config.yaml
n_layer: 9
head_dim: 64
vocab_size: 8192
rope_base: 10000.0
tie_embeddings: false
init: "normal"
init_std_up: 0.0312
optimizer: "muon_variant"
lr_head: 0.00675
warmup_steps: 200
decay_fraction: 1.0
doc_mask: true
steps: 5627
dataset: "wikipedia_en"
MLP neurons of a small language model. Each row is named by its layer, matrix (down: output weights) and neuron, and shows model dimensions 0-127. Each number is 128 + 24 x the weight over its row's rms, rounded and kept within 0 to 255. Numbers have three digits each. A neuron's up and down rows have the sign that makes its largest values positive.
After each neuron's rows, "raises" lists the tokens whose logits its output raises most directly, leaving later layers aside.

L5.down62:105162142140125154140156125149147130105111105057127122190116190103100136120121094186106099155107126121143126132103097127147109106129113193109119128087123131125139107108129120161125145124152137078093148119124131129110138127132100146140109116108083118167133120129109148093101095137142078121100155144110079137128121148117171141100134134148113128166132132143182097137108126092116167144134
raises: " scoring", " score", " singles", " tournament", " wins"

L6.down410:145091126126140132138132160117128152125148142142128146117163088161151119154108093115108161077139161145121139121160152124164092093143164113140103166169119132116163135126163126123121152121118162103069114156078085122116123193118141109182115097159109148127121149152115121084106112150130102126145127116118145164139164175134092128180102099147130112148139102088102121110118104144117140135120
raises: " appears", " occurred", " cannot", " took", " contributed"

L6.down328:176099183101091107144118123116129152073152136146121139107108163099124129110081145136132115109125139136135104137114138105101134139161146138132159136146138132102127166096106135104131079164162144118112109102129099135095130137109099120122169104109096148116192110118164159110103158122147141139165114125151059117169128168135171131150103163146143150120154133078136121108131126161124156118128
raises: "uro", "ura", "uke", "ury", "ube"

L6.down414:134136162075117091124114132167108110157152124149130115142121114149120123147119131143129134148127076099119116069130107121108134107131124090148127142094080134128114121125114114104133130120115149138135110131109145156123129117152132122121121164158150107117122124214131142147166160095114161134120170151119168110125135163113148076104086116097084144138094096088115162160100096133116153077087
raises: "RA", "D", "RE", "RO", "EC"

L6.down73:121109118130155104128137159110129155127125113179126078137106109110124132110116165108141168108158128128120151156190096144136075130141093126079164146109147143127089121125137134124126119126135091160175114155127145145074109132110114095143119142128111168130100101101127131131121119123093138151080150132121158092172140119130119118104112115095117156104143156119098105103167162124130153145112
raises: "ities", "ida", "izing", "istic", "id"

L6.down668:149137142106111142107110149106145127136066113131113103111159110124160145098119103109143088143111098157133134193142124097128124131153142095133158129122145163130097124107131119126179122134149165115144124128117150138087139177152145151128146118166114132111148106084108121115169081138130135122144106156130103126106136168146121164094074107151101111112155131114161151165138158087145132072198
raises: "ced", "ces", "ited", "cing", "dis"

L6.down529:113076138140138128137116111140149167118118160121109123128167120101096132097104137137169130137112127137156128106089133151118130127131149113128112152161111134155128141139128113124107138153135098149145108131121154124120096118131142164157117088099169080110112136136142101143096145097125121146121123117117098177159142129148144156139162135105119115119148154073121161046101099084100159136145
raises: "zer", "zen", "z", "mond", "rich"

L6.down779:151113156109075141143135164106128064170157127138125121124153142118118115128138141118132131135110123103162082148129089153116117138151112106127144155144146094102139148106092137134193154138104168110134123122099116139112161127155132100108102195099089097145110130134148107152111148124143126136183140119150154100100060139134118158087114141113184109078137100124114145101149129127130080103169
raises: "chin", "din", "ched", "cher", "ch"

L6.down28:117128131121125133154122154102153113152105128141099098112143081177082135123114120164119107120154153146132087162107176071103118133146147139125151130130109129058165127134135101146110155102124143094145138093124081148141152120103124141127138120111135100152147136163152102075099143150137090085116111093147099102115094124112141117126152120103109142108112144150103149115145157100049158095095
raises: "'", "’", "ight", "ville", "ém"

L6.down634:146096125144152076149168137109128139083177125134080112130145128122123155171131127136139129156105200086102116084155107121132134139102143116138122127150173147119128143131157109157107149173167140158153091120115086124111097078162134148113102142151144105124114105079149087113120081150101139114167121130106134123149102150138135169145122083114156108132123145139097111103100128118143139121136
raises: "ü", "ét", "lem", "í", "án"